config.toml
intermediate_size = 640
vocab_size = 2048
norm_place = "pre"
attn_scale = 0.125
init_std_o = 0.0
lr_head = 0.00555
batch_tokens = 131072
dataset = "wikipedia_en"
MLP neurons of a small language model. Each row is named by its layer, matrix (gate and up: input weights) and neuron, and shows model dimensions 0-191. Each number is 500 + 40 x the weight over its row's rms, rounded and kept within 0 to 999. Numbers have three digits each. A neuron's up and down rows have the sign that makes its largest values positive.
After each neuron's rows, "fires in" lists the words (lower case) most often at its 100 highest values on Wikipedia text that the model never trained on.

L7.gate551:510524467501501422466492420469413475530488514487460510457485486506496473522470529564542524413465426456526506536434488476479506534473576484499520473507468492503431517522526538517577513452461475446480458518547521527437499499492442400454503533508489506542572495508510463515538477503466487493471471456542430496488486486437536558542476454565498448488543490442566549552564471490528515472525578515447483529539442536504583521451514483474523432525511448535517507524547545477468559553530510487497518591509478476471535480529520484547537511456538537527504467411585499486558521487565422375
L7.up551:480527491487525449443475478455618517503629464547524503476508438494507565529496492558528530547489425520496483498512525560470533550487537601445465445545460468511478470507499529557453475572483541439486528483514472505495498475426524517507531529501517469567422485497456496528543509409464511540464497538533511469523529415436454517466497403488469474533539521525431487581462515493488547538510415495482502527437474549451514596474487487480584494520450588476501455498537510487488486487543520494486550557454524517536493457538536503492515503534507544438474554474555495420490454488504463531
fires in: "culture", "cultural", "into", "study", "student", "literature"

L3.gate89:471597503470508470497467503501471523513538468545499498480569643517465580487605475429465516423482516544510496478561524517441515453532473533509417515490470548444506491517503480503579517491519614489438509445458395511532495509546526545531481436536500567499520437487477470541440460543456490586519501543515506564516455514510567474483490450493542485453482560520501493480535520538539499508474492493467500547506456498451528516493507478540574541497512486523490539467537469534555497500535486519482507500543483470445454534470509589538468435558465524418480499491541461485510571463541571459
L3.up89:515523560462527503477527531497428502516468527432534517537573498493509491510453487538518523539524414555465479540512462538506551495534535453487486498571464507522504489426507497471478487467522581457552516497511478455532418518528446431525514512465527550524402484533424480471464436451453485457439467555477527480519571471537457480540460565501494471544483503462461477531500590531483459448506556507536420541457502505485393521504522458440505609557458484514448506567489459566457488520572496535498486511473451517468515452521448505479490513489528485523476435459564477470457457612530537459
fires in: "released", "could", "announced", "came"

L11.gate162:499401413564489494505528509510466536509484458566500473498503537478508508565472508523465544492491489477412555556566543481518522468524526481463518508464476524538535514468468461549561516522464540482478497477530481521475532556462498506516421434492467500420471546499515411489527479495410518433480528494443541518482582487581436494531527479521450409494456479438596550505531523548476529518483490504498472520523465455554500496480433496488492486495498502607484501458568458507502535501542523504558519561501490549421533515443501442455533493457452504528453455419498508621523506539494466419
L11.up162:470510553523522514488453572531523521448523489512552473590539440538512504411510529464476543474450520518534499468501516523552498443490550471492496558610513476500427524457410526493477551526513443452521485497549525535498469526456456443504477547555464423499510487524516528464524459398461492442465521513492545480480447490509444474522456532572480534527478505478566543499486490504495493484493465449536490473553426526453576500545475542518514545528456485418462478532513555521538457406543503443575567502459536513506450525534467474465494437556469544516484453480528486419528522573406526470
fires in: "some", "many", "all", "most", "several", "other"

L3.gate355:561475459550523502482464549497445418504493507495499546578465428521413460551495532536477550436411501480521530584533514549485551526496512484485514491505490479509442489476479407548527506479506499496471565498472473509512497537480453496429523558493478409506476434457479503497523504522433448528449534443525499516515498571468498480490544553435496434557525436497498514522518438457522508446528490526497478441520454549499459420501475519550518534453487540534534562449546468425481468463542476494559557500557431450521459470477538474447543445500479500530462420503560465518508526373497477456
L3.up355:522534480540485498436551514499492482534544472446442452563524530479431403504468440403414492499512564518521573570510527529493483567537563532486510498499513451492569451498482505468485469522544556530515593463509544462542490416459481462491549515488471515500548507541508483479552502530499534523459526482480514524546520468465488459491485558507531570548535441507532475485509464555519478500518453515449421433487531469560418429571543487532476549530493513461559540523426486530458496514529462502477527569524467527515491482478443545531404486561488459417515511592516499558476560495523451505
fires in: "university", "daughter", "church", "typically"

L6.gate87:460489490532553542439564591532417468548487436477515477490547510470481544522473431427527468413534427580441470524480560504459513448593521504482508519515492536532519511519452525451559525482560507530489539494465452453422517545421501470511519520514495462487477505530548558503449403431554491476516484530499455575447512520490544530461492519531559459564568448514443422447517486509515533507507515521502524535542456514494532442561469521520501517547505486495440456439505545470517498528519554561499486458461495485401549575474475463506555472520525448448494499479554488485486450456494455506
L6.up87:489533530443418543474478498502488523442546504511476489548549487456556428495492519519529496511508510528593524469519497527520557488462455609489515508532512513496504475535418469572568562480488594496495460472585428535492530552541541417515486481483521540547500537516475521564519478456491490541561482447532454495539508445529452562521401439446504476496532500506543487499535482549520465503527483477415495513489409473515543437532611467450516461467477590464504491483596455506524522526510458516461514589529494532480469508499573519477489459548504494499524542514535419521488528517494443500
fires in: "born", "son", "men", "manager", "man"

L10.gate536:472502489544543506467471470503533583498461576580510496477499521512513494538529507538587559501422467425506471474496487485510418501528519486470492503488539515466531587497479513467490513506492484459521548570476509470548508492566521502455521528539480411461421512489513548556468558520437480494500488421538492488468478467455520525434411517487481513627561492441459517531454599499523515441514537477530426483508506427469511555467583504536485538468432515547451460565504517503530448545520489462476514508454456489515486447470483528477526550511479617481467418538566551503527505500464474497
L10.up536:532440466565467590456537472542554466527539506457432592474473472506458507446518484501477480475491526507459499479490504480502444494532564492520449493518439379533490520485533552481481512548531563509459422415485458507472481489497542528441498462494524491477500486461554623426459522565502466491522481528468553501458411491452451516418461472485541529501548471549500532536511496511470511518467462595527478558518406473470487550496518447450546459490409483507498528468507571496506543451497526523455473487476477529499549512440498554421508489441494499544490482465528487506419506574469520531
fires in: "in", "of", "committee", "committees", "director", "avoid"

L2.gate378:490524422489505531533531493506469498462494484486533485530488489531451556477481535526535490495482586505478481425450467561534477512483416499499493435488451518477582552479441538497511486495536504497491554500458508538482438496439571481512403549449534519474594516467459465439529492471500520525510398484461529532449502452563486551547445520405428419483527476537508564521442457501502484534488523524497493485437516468458512544549484482449543485465460532464426457558472544518458548499457488554444508501399574464516432500394424516498466516520488543530524511503509540471413503483501505499
L2.up378:513481427474458483481535461485427457488503467458531497514484493560503469561490500440554530552552468597481484501377547470484498520509491487535517468470568590539495552511465522517492422494396522531444549528455500539491462531512498468492468490563544512413475556485474523502506452482433496500519445487429539514536558422532421492504530533488481501521499500542508554505490489487486469499530556565425551476507516554512492523492518565468471511422483476564524455512469539436547477463528503546533593481507500461535477533470493490480511469526535580544472429477433535521479419450550472431
fires in: "english", "american", "air", "airport", "german"

L4.gate381:415429469473415477527425474463443515538527470528499426473497549456494497558512479468520558510499498439562450547477568545484460450482510611488502492526520483530493570495497506513558491512479572482483476452478478541459533561512524569528468562460481579547508450511420471554532544547544480517483477444534578531467475474522459524477468493472454483531499500515567488437574505503568449487527528546449450538537493582502446496526535519555509468476395531480489524507499537438504520518513473544444546469516451480477544451503528476439503436512522516479444527518592486495422556522497499495
L4.up381:481521497501509568542491505512520490487529500467559507479539528508484522469501525490471471522501478502540503516591546516538392492564594505401480423456553602529465562580492561493464452543459503502509537442489506453479472568536517498477527493567493527429496454499485496547539444545472458538544503524446504546432512524577525479462463509525440476500536489533526539494484460587474549483480441455470555542472478496466442506468529515544500456470495543511484443521512497456432518546466410558468449474427477438474465509432452524468458493498540539498420511548501423588502508502482492533
fires in: "became", "moved", "remained", "developed", "develop", "founded"

L2.gate539:467540477519512528518443442470429501510443559459509520485528463457476480527458518454497447441514480504520530569552530564513530517483504540533433489500509533508489551509461471539505490531438556463474588467422487554460515518529574443535535500551486483479571548515540540512502506455486484523485537577532544516527485509502568411469463541554506467528508568539535496518531459471475461405529590448539555546496653478516494518485489395540532454562518532479495492531512466423473413494464456461551481540459464529489490506550529500512544450475490526462455546494525528499453532488530549486
L2.up539:509482479415613517425424428554460469447473527454545458463508473436517479527453540506461521503522492496443514538557502491512527542502486489579533411515553515475581523520576513510513461459451520492449540512498451534493480615558494522471533506481514489550492476510551463578466507578438554443444564498549472497580502511523508436499525450571512460581502501547498539525479488504469446447491539485517525502590555559526444557426476516494487508480557504511458466471482401441573504495468532476518464479448480474469467476486565473528493464487477510518530492501496498476464475495511525512
fires in: "w", "record", "national", "wednesday", "brown"

L11.gate556:464494502460540494496445502495441506484533492514515601522488556486537528530484518483494455536498524487495394562458516611515425476559570454473473497528538459484504470404491453500490481507485518433443505495503547472461515478490502510429525524511493517525467477454532498537423494472466418522564489462490557518526534469570496480465526537525438446518522528398470488492591454494576558476571472562538427473449505502508477402502510459562538516476530562451469505458491492523513436530510583439437532504524462451467471456432533514541519502576538489531477542484530469507448524514492535517
L11.up556:475500470481455447416450526565489416515551448475558537475518546509496500566509483524554526479515485463509490479499505514456449459585524516465467494588449477513495462528499537507454526501506519444560516470542476490544495440473561456497499564607510483561526518502498589456460473523584482537442539545523523495511491525431543523524498551534524486514493495534401493554502543411529550547476479486475546525473509488560501507575510565563493447495479461500487501526506481446451562525518504548435511515545519475449493462556459544522471553518429484484463547513544474425549566472462599449
fires in: "with", "a", "graduated", "increased"

L10.gate226:573441559490527507507423518547455569517438531522473550562510461493496448511546466569503478477484497428490484464420508515519521451554502489455545496502535487499539523508521416436458563527431529489522519542527556564493449540513480524502480518480500456419501568540497537563567485508469484531518471518440533538490481513504474498515520452502468509429599604488529412427505526471459599542461472487478560514492426508496519489505509506435518487475465531530491519526524471430551484513445540498533435531470565452523508502485589454543492445499539454515463490421564493428456489502500511516
L10.up226:487474475561523478499545463435578518522470496453492485557480531529419512486501532521489513524535505452456487501411553518473444528607517467509481463485519550454538486488550502509569434531539510458425523507479541532571491513468440470560479581578506558433416550513497517524434526465554462519541433582550534512495540445518490528437464452499520457488517542519509505513567458547501454516494505511470509519432493481531520510472570467503538453490506487569447459550466523506569438451544559537507488506405443537473523483432458468524515544523549449496465478462490446449517457531465520547
fires in: "while", "if", "when", "because", "though", "although"

L2.gate281:578401526541445417530453472549528471480494478470483520484465502572558491514464552489513489565532504454438480465512498482473477439478467536442511436455536543512475515511554505584505511549513492518414516485566497419524445502523472605487511486434508496408508460501529497512518401552539529459473489546504503556514512528494488497465537440460519538487503529566390521557494479521466477542484442521439535504542511512445525487472464518493433539496619508529585457513540493516470462490484595506529475518469512498504489472517525476465461562498524511483523485540544485472434553459422492532
L2.up281:528437544545445444505493495532425454457574493536578503478374493503465515468504515563468470491457481508491530510508503457484549531521502541554591502507398464530518462503512488472634485448428461499486540553557477483494444518550457485498536497456499520471495495559592462520458464487514462487494459478507570512483443522570477487524505468496507479495513463507458494512465482481498469490467535531468559515465471540475522518486585576428467546504597492522465536504502461512542440507446489565496478524563454541532504444447531455501576504533588571496500456474458531502511535478560456516
fires in: "band", "not", "his", "life", "album", "kor"

L7.gate564:524433517481492527512434461519488496497507512567418531480561503472434442482525458517452429472546492504544500441470444513505497511517483518522510506604495458492556519467478470469467455487521503490485526481486506498497486562520448566443431441461453487501540524526467479546488442458487454470485509496524444492528503455483467469505492580521504506406503528463530481466548502521519618520546439506493538516577499444467516439421506527456478562506543541461468510465500504442494602587541493533459450543509542466522540540460519419571505508472435576438505525498554586457511406496489537496
L7.up564:490507514574425467522497486573524433468526512580472482517486423581486476519487540511535439411498554537557487465506510487461506538466513435460505559479479497527532526489547549546496463571526525472551553484497487484549477493487529553492510494496528500417516572501510497582564502526427574537516458425518475520561476466502538425480531522524417533482511500554479478502484509493535498476484523423539524501472482572543451452514601524422449500475533506521506502454556457473507469504499510487488457521504488472588439474539510550447499489449486494596560490453534471507561476436405458529
fires in: "of", "highest", "best", "least", "largest", "older"

L2.gate250:524536507545473442485487514504507554513477459520486527487524478561496571545489544559544500538498521446518476508527449469476541501561485496521475593548476496539507444523534511509490557509547612527480562542493487499498505521517476509497476481473505490475528462503517463477553426554524464502505567588503472469536534474516438519632498525516527547591546534542499455522466507533503495548419480584608493520474499435543461516416587475482555507556487484514533502466510545568451542584531528513552482506474516447549519488466440502455548559560576549438524502495522536466511562528509458503
L2.up250:471478538456497514559537450555497479512570517507491508454529561558480496444475482450425416437464457502578506434566515559542511513451437523486486507481530497504515585476452503495477405513438424460513485526476473514571485538505549551511480472417419492502506523488519498496465514544466466490497425476540529489530460532541537539485514511523437482493488518482519519561519518536507532507561514523433538545539501495533534516551486470562471511476531510479472471492480528530509531490518542462416502554522467515560453502441480502602443526329492513604510479459534437463524492505501516525
fires in: "but", "even", "in"

L7.gate179:575524476566450480460515490366482559516530537526497491621546586467481468504440529531465414468513494533419481569550470489478498559461519509489483497498467526541500449548491504493505538497465557465534427502484540574517448536511501560449459510467493593526546518521532485477486458463438511449562467462506517585473493458499529525495534523500486492474587499465491482452566511520499492516607498578566486530537486492553572533466514518472470551490450488471507483491478498465489478542580509538578517511533471540492515539563512534491465449508508506465566478451481510490466564476470546448
L7.up179:482362507560467487529498475537476526480563535513521483482566521506475493500486417489510512548522471485463495514471486567493469550616499503475508544490467483573499492444541492548501546498509464522487562457510475575485612503475522466479526453524509511512461493509521491491588456555536517526516505480489516463414503452524511511566482519444517507461470487483481560514509469512465457469490440493457446535592531550536602535431462519466490467575510486538502465456457480456475540506487541581483520552490522451448508456499487482377531430547535511433518527405466485512450531509466494456
fires in: "by", "most", "were", "s", "several", "troops"